config.yaml
norm_eps: 1e-05
warmup_steps: 221
decay_fraction: 0.813
train_tokens: 566200000
MLP neurons of a small language model. Each row is named by its layer, matrix (up: input weights) and neuron, and shows model dimensions 357-484. Each number is 500 + 25 x the weight over its row's rms, rounded and kept within 0 to 999. Numbers have three digits each.
A block is one neuron, or neurons of one layer that tend to fire together. After each block is what it responds to, as a language model described it from the Wikipedia text at the highest values.

L6.up137:483456497489537490504501486500496547512512488525567507482507511488537501486515465546521521561489436485510510500504450547467483502478502497521467476522530542515513464528485504519531484491509491537511453544490472515479527482518479514485492493458507469527489503549534495497514510492512489518503463491498433527499536467510499550482469470501494537525535500502490507495491527542528507510487
L6.up642:509516443500530504470520522483507484453525484506517487534484484522522446497520468438542484485459497529502486537483512502501539535488524527495516469501474529513500494506507482519503497495514467504495505511463505514453476483484486494520463451490469490515460507497539480474495481485499518485475482461477525542501501527493501523515499484525451521499538478524454506503488536497505507496511
L6.up680:468500497517496457521469497523475519522501474538500494531505476524486477570469513477549539509506478534487483485546510531513509568483497522473492480562506499509471486503514463477513522476507511467539501480539474504501495473454506471492491467470485485501480491549518497512535507489504481539459519544483523548461508495509506478496511485528458538493511495522514521492509550502475515528496
L6.up712:465501501498476516520512511456491538464497507492531490459510415515571502484546493507493485490485501477547527460542516525478499492509463469514514483509503538465510493514479504501520493520496494484472525510547533503515479511500444520527478468576473498543477483518482474526508512476516526475497487448494504508528504524542539491496505501516506521466497488542450537469512448488521533494484
L6.up745:511507488456523466485463515508549544490429514487522506496506546486522477542522474481496512505528492486504521509493467547476547523512448497545434506508524495455500504523477458488519503474514490484484518487482521515512508470522527475520529468434486541492502496552490487519465512485495482504504495456488490482535523443518477515503455470557508528449527541505465473514483525534533469494530
L6.up832:545510487448497500518476508485538494507496484538495523492469518520494510553523464496499483520448519449481533524544501528509496497533484530523467470485520514512528450495500500493503486517537464496498477470498437523503515459533465443533510461467525456514534481511515484511503503470466491529541490497470495528519522474464453527493469458523478524483527484546508466484472515518481473502536
L6.up1210:567488468457531527497450509500521535460492482503494494530500522532511498516495518508480543543512495496496534500575464504514533503519516502485493485522496529487500509502490475492467510451545510537511480505517545466499500459463510472522486519497513480522476482524512501543498462472457513495505470496489478473521491468515516508485496476503514488518496474509489478483524522510520480518510
L6.up1711:498522523497522493527495542515486522512514482487489527506515465499489456499516486498531457484482471509567546495490512526512552490475473547510471495520523530498542528490548506514524524515478484454525491502523534527513490502485471503495474478478475514518471469521506454515552489494479488518501509502430482529516478476495506491480488466512491481491501506525514510464512493473532453462499
Responds to: Start of titles and names. First word or piece of a work title or proper name, e.g. The after album, book or film cues; also Some, Super, Occupational.

L6.up556:481501503515497501488531474468506517498511490489511464494484479505509493501509449466526496498495487553528477501531488513500498484503509506538536498512510549516494463502509496490479469496483496483481532564519498520527467513421505479480482472559468495492528505534495516494516513518506457537513509492480461485511514448520495522492584500485532521538536496513496526451513561545504503486517
L6.up830:514501538492455563532536544501490504514457525485472468514523433488449491469517510486504469484491507463505522537468471510474504473515509496496484496529530468513514461528506533474505469537494460501497480504502528522512446537479504513546485470483483518480467521487519531487501503516516455521503538519503425490499491469485482504505511498490492514499504530491470493489516506498494474467462
L6.up1045:541508516504498492486506471482499545513549483450517461464542446554502527486506502500493575496528491514509488487505513505465473483519513515518500513524506513473495461487497511485524477513509484501502481512483505499553493483491491483470488467484476503461494485505531454516505489486476519560526512508494480525459494461455480498467529528481486480503529566527466511452516506552541474482468
L6.up1099:566499529517476481508482500477460539473522492470536467540533492538531539537477471539504496520490469526518524504460493539526503513461535526505481482534509470489486502508527482509481450535525462473517503517490505495537432464517547514491490497468484491502493471524539511504504470473508518536508534498518433505480501513451524531476504494526502483544534486508483519526451506532509500503499
L6.up1261:541478523490494507484476471503489512497504456521522429501520483520466506473467453536497535516498518472523482500541534465535493468494533506511557487539520476522487459510504496514477454458465480484462508479496504496508483517451505514555487474504478519499477503478527481466517448465494474488505498503501476535460518510468490517471516503472511467491507552509500500482552512505521459562480
L6.up1325:523504511471498513521502501511486508516475479502496507503491519528458469507521493509513493506529503464494514498554492514482540507503519489512548465527479527516468487521478548489547475465503464530516513491532505523493502503473465516511444487487485516509515465472507456487459492498506505562484496506472464474456481469525534499470511496467474515487557550506505514516538514490485475553480
L6.up1580:518488542491484503460475462492470511513481484493550485490555480531510516544522481539500475518535538539515542507502460497520453456498438544545506494549481467519494511499532486500517489536474462505464502521547512513533497526485497491476512467538499506476491529486538473494490478515461504526520520448493482544478518466473485497519548509483484514469539502512517517472508522515499523497506
L6.up1609:528514502528513497504508514523532511491489492467532485547533513515476495510511516510523469580443502494527520551494521498521494515512516505525522485559450510487500456531498486502494516480489501493517496522498497485473526453469474503507498490512521544452479484518553505533500517483481500549462497544498511515478478512490517516535493505507470555539478511500497468443466496510476489510483
Responds to: Participle before preposition. Past participles and adverbs that open a trailing phrase and need a following preposition, such as known (as), well (as), restricted (to), reported (to).

L6.up4:507519529485526491514480482537487478489530483522497506503547488483475456536488531522503512496508486519490507536466513517563506492531511492558481498549470523482482543503502449475530493503457514462497464529472526480533479535480470495504476516520474500509466510531500492507463432513491527471521526502486479499513516436493517501518472527509552497507493548519508467513527479492517500529508
L6.up114:500503544441520525485464483502515517490525513530494532504515445478471505526489502484488491452530509507521526457479505522551505454514535491502540474513515493542459498520458535539497500537495526487473528545542552505533500493486475448489494479489501486538505511501486475488491480517483525453533503507501464501483550476508468465497502505487510506519459498564473504532521473443514476546486
L6.up235:515531501444526499516479480511489495492488488538497550493497499456482500512445507500475457500511529486514519525507472507494504464497458504483494489509485491509471537523520537510515501488497496498527481559508517487492489501499466520485525503482491503519519479522481505484558455528489534492549528535475479524532537474525509487501463508479490489519497511503505503505491506456483475534475
L6.up839:516494522515496498502536471476483521507500498539470561496503479457534487513478548469485486518522499485475490531507462494467477484529549499490512459506492481493477450520535516508506510519513475534513427509494521479514495570475501474535476446495510502475480484493470481501548498504499507514485473501477509475546535508540494478520453480483467488539417562528494570496515502499519501523493
L6.up1106:464501499466503500476496479496458504515467469484510532504451464477494482533485504511497478464511511513507529510505467536500539491475518521482524478500515487517476527527484515498507478506508517492507488533514500510499517531526488543494485470510496456495497457502535436498493461474493483543552539492497510519524581452501523480487526519537495518497460550518513505496500549494526532522542
L6.up1474:535514555465520542503506464496513487491509476522470558466529481468512511491499504464499512489498508502517535519493509498496514469518522503480446485518506470536471489543485542505497496513497466470504485556502536517542493504473467507521490443473512502457508515526472446513491490568514485497522505543499485490525556467521471473508442489499470502518491502535489517507516488481527503545488
L6.up1963:485509529475532492498533507487475483453513467498504501454493528463498523482493502471495498497461513500510500566490500520463520458516493513498519505484470461492470536518516525531455491491485490514514523563503526534505460528505471474466519486564488496506502499510502500462525511488482473495517473466491525529545500468524470495508470535527514537505508514488525495540515442488502478473537
L6.up2029:515519535510515480529499508490525498536537455530493534504527449501471539510511488487501533513495543489508535476525492506499501519517518503500490479510524465525478512494531514555505501510505501492514471544526517517505513485474456538498467409503472444462499477478514457486508511491488486522517495540479493523476537502534485494491449526530522488542528528525500509495512517497499544537481
Responds to: First names of people. Given names (or their last word piece) that begin a full personal name, often after "by", a job title, or a table pipe, e.g. Mick, Brian, Sean.

L4.up226:520521474473483467481482511454518501500490488517514520510482568526484466511549504460469470514448482509499503527475461559507480481508499510493477497492474555525509478478503475513483492521502477494484542502481495523533499451489479501537529475510470462466477542497503484521556503493514501514492496456506512535509491486496543518501498460515461543477543492507486497511513528477483443513508
Responds to: Inside multiword titles. Second token of a multiword proper title (shows, songs, events, awards), e.g. "The Complete", "It's Christmas", "Seattle International", "Rising Storm 2:".

L7.up216:545462549484494460522516510496482521533480491507509551481505527509485485477533506510505490512478495501469524488549492487444514558537546502486502521493514469486486481528459527475493532469495519519521540473525477546487535505475496510484497472514489480526491486495508496538496504482501562517508490507510529495533517452521503500487524470453495486526536516503505505489544476462505529487514
L7.up284:510573516488496443479494538489509458506477496490505507498534541499502491496522481484521483492481446547518492529485501555555536508479538504537495508524551450534504468477491502511538464507491527481482479499493548522500464540449516490487487489499523515554537487481510477482495509505492553530505553527480470534495487540431504520518489497476495492506515493537520468504511499518505460525469
L7.up286:472530502495512497524516503506511462508488496506536525505486530465520476496510494487518505477476513503468475504505513531527487504525522506523538467491473505495466476486463522438545457475439488466488540482482520521539492519487510488513499462494483508467485481493515507524461538518538497503507497494488522480515502519462504510489514500468533502468520508466504516520545499515516488529496
L7.up507:509509524484507478480503519531532486467531486536544557528486538472485519547534486450500498517504506463527484498495524492487527532494536458535473488557529531523493486471492539502516478473487514480505487515481510540465512475468470520489458486476497485511503481514448527466495454492485505494492507526491510527500489448520516518506495542468507508514474490489489506499518548458484519498497
L7.up595:480515514541486516480452501489511559465502437509518519495513505512528496481540474488486474493472503498540506490517520506501492491508538501532537509512529555536503472463465500531489475490511501498482512500514449559541499491476489503517521471485478506498540492461484500508499494493481503502517512529498516512552507505500540488507530490485549500458482496531506510509510467482475464496494
L7.up831:490486488491568477506487505499523497482494510470519526483485505524536453532557509512521497509523443495475513523469500471492522530517493483501457487521521515513554512496495503480546522462525492450458492527511494528491505457496526499462482508494492493537502523531520492481527460490516488526508481491492491445526530459538531495530490511491522532491523503483516473510541513520516507503509
L7.up1123:492515436486528457520516499495511527507546484524487522522425510510471476534503489502544511488527506515492509505454506525494535534480508490534456450545474474517507513506476520502518523507475500530460488503503485495512519474532476500551451462499466468502462496532506465519529484536496471460499468473490559500485519483522532488499520550489543531500530546493456525528485525489503511460494
L7.up1281:474537528518495467499465501496485526504488467493475501493482481520539497453502503476468518508521487490524457536520507482502549467538493466568467509525511531547472478469491519505519492474487492491508492473477479512501524523511494495545496483527495539501474501535510478513517454466435542519515503537505526524521484519505483517466486495487479487505535502531503491448522510534527508483487
Responds to: Start of quoted or titled phrase. The first token of a word beginning a quoted phrase, song or work title, or proper name, often a single letter such as f, I, O or Y.

L6.up565:482515503507515521535514492465490465527512506439496487539557465478509463507467530492487525476470528466486525519487554531536520486486538508495470469486432534484524523520462489506501473520509466460486488495470517501514456496521513488502477483548479515469462459521506465484503481493525513523534476460499544469529522557458472490506521512454490503556499518462485501485497517489535514455504
L6.up755:504496458531482524522477515490524432505534496493516479540504503452471518451446493456511525550486525499497517488565456538501530545508531520537463504512528454481515492498517462517496489512548487500525500500476494513506473420512524499515469475501490523478475492464521535502526487445472513484537535511499513519498535447476514486460527499521430470505523546505506498509484518466524444534467
L6.up887:557503515507478522503495539528496460489441487465548511471534470468477484510476494493470514552465505522519511502494436537467450490526493514515496514482521466484484514534534496480492490503558504496490488527554469486514507503495491455450485482504537542478481476513556480537503452490493497497516528507536528456520522468487519496510513507533494514525498466530514526511499494484480503444534
L6.up908:474522512517516498526445529494491448516505479488482495527502503479491482536503490486475538450536535519502491512521525493527538489523587516494480477501475466514540537527493519512497490502466506460496499508510524497493459529489519507486508474509489494500499511482497446498498497515489524514594496488495540492540516495517540458469496483463463479528467477538508514495513520438534504487482
L6.up1002:514535503489504529505483482457490489565499492535524494538517482478496490518492506427543513469545521523490526497527523528523529506470531535537452485535521507510515513453494455486454459473466480508449475479485559524474472460520521521496510495515514470491513503471510477469520476456507521511546500498489471452500513508521511493506488519452503442505518527507512533526517501488495484463541
L6.up1222:474491458476483499520487491537495475523563491505488506495455506505476501453468522505507514489474534466496497474547463536498509498461471483538528477529497535500472512519510473537515489570508462486497461513472482537500475434534528480508483468501502505512523508490508520516497487561484516531510500517499493461538522469532527495515468526513480473509516482483466503486511477467518472466500
L6.up1647:534501511485481538519507541479492482535476501500502484559503461449461496502486516468492505482512524507493532505499503566523523479524561489529496466481529462491511525500536496509509501477465468489490510501488535502479455487476502492478516462523492521443496522518505537507507518482525523537528489487508479512506530494531487530490518503484474457519488506506474527490518511461500456481522
L6.up1734:467517544499550561546531519506523482517515513502470488516529497552546530500500522490493483536479518487485491509433510457505461522502492491514470492504479470503526482505557535492482529529542482476469510464521488489509496494484539507544471484504463475464521472455502498522508531485480559524497427533494527497497536509489506496485483464505510473503515529460545483529541525478519504478513
Responds to: Subject name at clause start. Surname or entity name (or its final piece) opening a main clause as subject, often after an introductory phrase or heading, e.g. Carlson, Miller, Bogdanović.

L7.up29:459495564488496514488461503479487530544474510497512459514508540555461496481525536547489427478500496515516512505489512449507480504506520468497482472519488532513537481505494521523494497511461552510498548498569524524524494488484473544479468478537524529543476532510526523485478539461481480531543469519474467539511537473489474527469514438494486506536510487524482533523501495497489515459481
L7.up96:493514493496483498513506444478451475463497510524518496516501534530509511472539492508537521526510513495534496510485471471467435459483489527467488518524487530514498484476476485522508516537507543485486516520499494513504532511509522475519522489489519537490476487483530483495478501514514526512521482511462551509501506507494547503507502542515473498529513484515510501491492488530477567493462
L7.up181:490502526493490491508505475518521551518495494516535466437518486498497504527516511532511487466530495508493495457499497520502508514477553474519503491579516511466528480489499495491493469481433503526489521559553520493519503503469476476517477480532485539529483448477507486483492512419502480545469503505500528514492526498482469513478510471471500465529518545523463494465526521511481484495503
L7.up210:504531517492486483516481503511419520487497504517514482468495474499504524518453473528559497511506506478530523502542450436504509514515516502525468456599534499490505520552534527507450450500469497437455526523561520534528480493482519464473458496443485485548488509490516481479476490478476484555481528535499483537517533484483501528459524486456488489492496517535479522502482527511454490544455
L7.up716:543494498460530540470540492474470474540528456487501522497490493464494518479567502478528529536512512459514497521537503499457506533526523449537509489558517499493494482459497557520505517502464500526484477550519518530482515504493476471533486462493481464497543465486525483478498474479478523508527505540499532480504524519465524455507486536513482537539536555474501467440525524491468482490523
L7.up783:551496484491526457525515487518562539517569479480527466460529478535534506504535503513470539500498497502526512474504492481452492534503508502521509496508516477471509483499520521487512536522482494524497471549482493529482487489525521466511503453500528506525467486503510479516506535503502531524530511523503574500507503508474520467488519506488465518523477502516459477464531487493481506484483
L7.up1364:506491497500513507503484531463480558510472482453517457512495508552500498522502540497470507501516516499500551513487469501524471479508508556501457475539499504465512485548515471511480558503495471489470508513493490526503547498484505477533502481514504482481489430523482497496512532515479466567530503427480517487491513483444487507450536530466524516496504516523500499484512520500478525491484
L7.up1672:519527518508485486483528495497523530507501509521515471510501479499488533510568539518486538502551502516525523514516537492480475513533534552507478483524514503507499488478552482510488509478474511506458526536529492529485532475537502487534467496541475503482534502500497480496522501506491491541536519510493532501509555524454483492487535524511496492558483501492482503446494507515460489516506
Responds to: Past participles and passives. Past participle verbs, often passive or reduced relative clauses after a noun or was/is, usually followed by by/in: produced, located, directed.

L4.up112:484527528493517487489486463481494492500544498533552535475476495492490510543524468504500490439509451507516521522453494511465500502459490525509536452547515494502494520517506523544512497551499496525485495522518521548482438506517478542492497498481462490501509481538491503531541481507528485491481493482501459492485520467560495500509501501465529521520480529486488546453494480483516465537509
Responds to: Foreign personal-name pieces. Word pieces inside or starting foreign personal names, mostly in sports and results tables after a country code or pipe, e.g. Jos-ip, Z-elen-ay, Naw-af.

L6.up283:546504478505488516490528514480522478502569493459508523524472478490469523517506463464487481524509517497495525482555470527509483500501531480502534495508474436492481521506492508487484491506455485481483456530496488471471473486502479489505490492535491489476542520521508495513538485485479475527551517510507498477508478484444572436508525551502456505553500495489482507468507520477494475483506
L6.up350:525490501510530478523473511519481474485501475484502520489509495493479472521535462471552507535491509490491478512514535491514516574490522489502481494561474515490492508507440483499531523481485506487486471483509545509476518438439493500503514469473486490464502445512489501500524487495501498511539495533465539486483505467492554474507490544515489506517535488520515510484519523486484479508527
L6.up664:507503479526520513524501529503477536476544510478479544530500481444513474528536486455543512503520494479544512481510532473547491494506525468505474491525523553556500442496439505536513498487456501466499525492519512504507500494457507525479494475425499490454457454475458482459534457553484480495524491541472494490474509532463498464484478536502473526551508507504516514530511515534479529525529
L6.up698:478509552480475521459459508509469505517532464507496545502506531487521508503508500487539496497532495526499488503519528477529498487502504497528529496518488514499492458489479482496410509458473485534485517508504554506478467481502504517502497450486494486477529478517474465524516478454508507511506478512494514512528479444484497498508464551421441492495514499490547469504491526484464515516557
L6.up704:517511514440507522491509467517499483501525485509495541460471516505475490534481496490545530518509523469509484495541508490489510525522489512532499505554548505508504475484450483502505481491458509519494526513469526537493498480517490494464495498486498514489508430468487495517483456481457501484501480530484486491505555463489524500465526549505498507530525503516517488524469520504487481524473
L6.up943:544517477528478503492510483483518487429534489437514510478505469457507485532518494532530485529506561459468523501489529524523492497512507486500520499512479461463497499544484513496522475505504490457478466484456493509526465499504508524497523504519499529447474513552506490459509492506527520513546536520492496479544484480432551494477519527474486478526523502522473526461492519498518444531471
L6.up1541:490544501484534470457498500470492512471534459502519528456441553486508496502520474511531488498468464498532526534487518490484456520460491525523498474514515512496465527509513524507515522529480485540527505487494465487499507461479483555494514465495500489521477450512503488509533469524506509533516484513498471497453517511491511541527509502511516505509511538487492508479550491513502540504475
L6.up1986:473533494487490521512510515507463490509556481495544500530495492498473483493448488509478498458562544456498505430577540448502486499496469458484487483529488520556429485512486520505488482547516479476490503433480503511459494497507517522522494479494489509556438492481534468478521519491509528521508485487487470508465521468511544486484519551508513506500557481483472479487539513497493522516475
Responds to: Start of a characterization. Opening quote mark, article, or adverb that begins the description after verbs like described as, called, considered, was, e.g. "described her as "an", "called the character a", "considered "thoroughly".

L7.up679:468498519509486491515533521558500508527479471561540550463490532475483524509473451492525512519464501490515509499498530520490511480549511514501460476563504480530493463466499472473500483441488500501498511532515496534488508496520465495477501480488487465529453468499514490499468486472494499506511498506447519487500531461502479500559481480507531520452546502498485548506497513463482491493524
L7.up939:510524485465529471472480472476493510484502514503463537492489507525495480520496491495511490509526494518461528452474496502513524487481523529533397474517502471529433492484532531491522466544472520474527465497479523496518503505468572507517488500484513525505531509475513523518547512523478481494574489543505465500489529444489478517495502482512487534523511525483496536480507494531465500495507
L7.up962:511547523520512508503470504465479506494525472489483506506491486518492460505513451485523492502476519514495510521519535515537546464535501485496533479508528493524478538509523489472513456521534431499457506506546501509500479498463502551499499459508486521505510481485544479490519480445487535517496500530483509490503482497484479501503478534486466507477459496512498489491531538506512490499493
L7.up979:473526536526505463538479534480480552507483462478483488480497479485533457500494492490570513494498512528513503539509506507518518494461500462489541471499510538507533473499480530533514470465491521466530532497489527532500500485464488490509513508467476514514535498515468521518514484491504527484490513539518508509528489521543492472497511529490521516483487504529459520467523499514493500527493
L7.up1324:514519507513513488540514524494504499463506498509511484533446501488473493542513503470493504553535476523510496536506510517489490534520536495551518526490458509554490470519524552449505447469472501491444503503543508517526470508464477517538434494508457491521489508522510440536509490458470494473504486501504501490496554450458503501487500477500479551490495483503506518480539558501503469500518
L7.up1623:522508481490503494535550551504490555513515522485506510526476522513489471496521443480497511524523513501486519488479509532502505519492496548484473522514488462529509485491426564496522484477446507499471520490508500510541517495446463552517472459541471499528516440497492488497536497555494510544556497464490520521500511458481537516488513461460490480472510510494474500483551500479543510483520
L7.up1762:453488508518459507530483490509502549506465483509562523503473489509444463508492504494531519516523471507499506480475513517527532478519513501487487518533506518507506516495496479481494432478463483490510517508514491560496496528484509485497489470513459536535488482510511495501509470497521484518496538521487493484480539465498535519549493477518486519504538504537488508525512495494519500515525
L7.up2005:481512472510503459517499538492526495500523473494521557459492505538529484511549472484516525523468488465507539511520480500491465494463484497550491447523467512481501526468482481521526498491490480499515488466501441556498482491500523465493492505433466497484436483504512502536488511534495538526495489516492527532540483511486549482529507492499525533535495489520478527469456509499532485491485
Responds to: Start of proper titles. First token of a title or proper name inside running text or tables, mostly "The" opening film, album, opera or book titles (The Matrix, The Running Man), plus name-initial pieces like G(engo) or Big(la).

L7.up194:469530477515484485498532517468502484504545504513495512518507469484526496526497524488470513484545524471442512511507514541473560539496557508507521486496492492514507548464515523503490506501502496518528478467513513492503458543468546481522510471491511511516561488516496432512509509490469507502510479496513577506511495519455477469478507522511489466525470494492487496462496526523508468485485
L7.up234:503480517491481484511478491520501490477505513533526515472544499517503483518491547526454500521513532516480489454540501518507489506513470537501527486473495440520475514561502481510489474456552469476527491482513496495487474500521446487480492516502487542539508489538496495477488488480517532504480512486521539521471532516487447495452445484491507520467485516522490499473509477561530480512489
L7.up276:480517490503505505472480477502460471526481500549510526532503511460473482494499494503478513521491459521510492543540501536505488524492499493520522487493512446480493551521478509465505471489500517506536509500499448509457470466506509499513543499468508465504507488504555527480501465514534452545478446520499475510516513511539501498517500520475476548509453500512444517496486459526485508438524
L7.up444:482496491497512495514428467482522526496439512523569496511491507507465535462514505505440503542500506486485489517544467511557473499528461535499490496502474475491487503497511444528472501449536511510481479558521480499525480438491492520487536504503465483489491534473529496484477489525479496465546537511522478524461507486482481511476489516485487504491488534519464514522512460483475482491473
L7.up1051:471494483470483509548493473510532538572501489514492481547502486505483528419503492457492497512519535456503523478515483489476482492525547492522490463482491531503509493513502530503488457460490503516480489483489487534548500459538523499509481485514489492481508524488506461522518489481546494503536465496518512511522550496506467481483498516478471484518504513484464505465507502483500504515456
L7.up1512:476493486477527520482497523540501491539472494525523502507498527436450526477480520483480525522544534518481526530483451521506446511518482532477442488512509451493473492522480487518518482486535485546488505516476539500517501485533488461555499486485473528498487483549463488507511521516474559467492519466485507486510550471481490479481470527486465504548511511491508509525501457493523510501511
L7.up1562:479477464508526485455465507493464493495446490539537540474493518503505535462477473493458525509468517514493491517478472505502496486481492531455494476487486463473500503482524508532539500479514484507529514474484483534467454508546493468510532492500506510443507501477497501513522498462461526507554509469467479486529466509523449527490458534491507504485485535439471468532524480486454511518493
L7.up1999:506495498473488531570469455501526480497507494492512475527533463527528528495500538496493517550492520505499511517538488508467493487552538466497485447467481512490458479518491433526474493490488520492475487507523513508552482441500476511509520479507508492509475509527502480532495487477544464482548480518497522481522533468536533468492488548513494509527496520490506463506492495456502500523429
Responds to: Surname-completing word pieces. Last word piece of a multi-token surname, often one named earlier, as in McC-abe, Wred-e, Van Hal-en; also the digit after a decimal point (30.4).

L4.up1108:520503531450528537530494476518510554483510495481507451495478500505490500512503523503454481533504543513498475488471471533453488482507478509496423500534505483507473468526483509495515531481454490477512460510541511494486485517484563477492501505484495497490495475526537467537515451523497490499577469524495524491514525473518502524533487531515514510543493518513478563514522498466505477494530
Responds to: Surname-ending word pieces. Final word pieces of multi-token surnames in cast lists, rosters, election tables and prose, e.g. Moff-att, Clout-ier, Lov-ell, Barcl-ay.

L7.up254:487542503509503517536484510481509513497523441519505521536516462489489468521538466497506478423536476507530524467491505532503496499513535520508510484497474519488490512524500535564514467520462487503513566529550564518546494487516437507487515476498498498527479507508484472525517521517484570488519484486511442490544540527513516494512463496483510502506437483544497511514522504441517513516462
L7.up285:501547549487507512543502511487515533510533491542497501475500519465478504489486501502528518476518472499493494494497507509502536474501547516465497466514514457562482472474520527512495504494454461495509531498544557526509493509461513497517475490524488507475509487518498499543546519471534506527524501523481519498505522501478528517497490497488458511526474532484500517524525531479518460513455
L7.up971:516516508471526540516484519494554468559512503477542497481506519528475505438532465469472464514504509511500521566484488517487497485501523484541499486492471523463499472527481522533556483549490525500476518486530466553499459527490471514526481508520477445483508476486515496501513506560513507517526530525454557497558525489504479542527466497478555477544496508539482512502517476487507479504525
L7.up1470:519538556500456544522481454477499520495529466536517519492489475545496495518510506538494477501532481481494542470502497534501485464486500530502474451506475497497469524518535465525509515506478511477522486519535520522498516495535492514515529498515496501498499491518483493513493493536542544539545472502497472482488548487497505496498477511490486523512497542534522514521490482489530463518500
L7.up1690:492539526480511510491505488474497495500532495554503518471528475470477495545506464500503500474533501512487537489455525532501507479509556513491491439491490494528502509465488518539513514500483496477487510550499544546533498485499438494510480468502496467483494503496466465489529504547501483507540466491486486542505526519518478501471487459506457514514466545556495513546514482489546479520458
L7.up1838:490530539482550534510491518503514482516522482529518532476526461454474478497522488477514529466545483499516534504486497516530467478482532481489530426512497500517489498499485507511521518516487501516469494554452504508553482503481464466475490450522481470495507482535490478486500524521478511464529491497483490511509517512502488480507495468486469524568460507553500493492527457458524505547471
L7.up1919:535523533503488535531503423508519545503500475531512525468549477524521557486488494491499496482542487506515548464509514493487494486521515478520526480526443486499513491514507538524550497519484525478511512523512534511492543521505491520517498480444515479517530495512480480511487490506535522518522452527498484508497527488537485495490535506486503491530466505521517503498540507478533491527464
L7.up1994:518483515495493499491489463496492542521469519513545519441507514465527523468502467488486480462525472507540546485474528498495510429531463490505491453491541526528475500521507506524519471491451500522469494576533471477501501514512462488513507472523506474508488510502535437515525468543535500540510528486533472510476501512507474456552496495493480529513502505539503537513526503500520487554535
Responds to: Person first names. Given names, or their last word-piece, of people in lists, tables and prose, often after a bar, dash or comma, e.g. Philip, Nancy, Jody.

L4.up567:490518494510498494500505470443517548465533480466509429533496491546514525486498495515476533532476544484498518486475506492475471496513496523509482481540481510468483494489491503491496518528493523527490511495437459457520492494494491525520450474473491502489454471495528464515511519546563514541483517468491507531468528483444509478444490557479477502525521521569487484436512524483514502506508
Responds to: Predicate after copula/auxiliary. Past participles and predicate adjectives right after was/is/be/been/not, often before a preposition, such as connected to, translated into, immune, eligible.

L4.up1284:533517510530525488509514524493494518492504496505500522528502503477503487518538494502552498503479503468493476497495506483500506523452515471487506485517515531534521481487498502485523495464477500489466467465522507530507508473488525509529466449526483454478509471542500475511520495458537532509545474505504526546487521465487533468493522467492503483476524523480502506467535501520498483492494
Responds to: Negation and quoted speech. Negation tokens such as not, 't contractions and the un- prefix, plus openings of quotations and song titles like "I and "Give.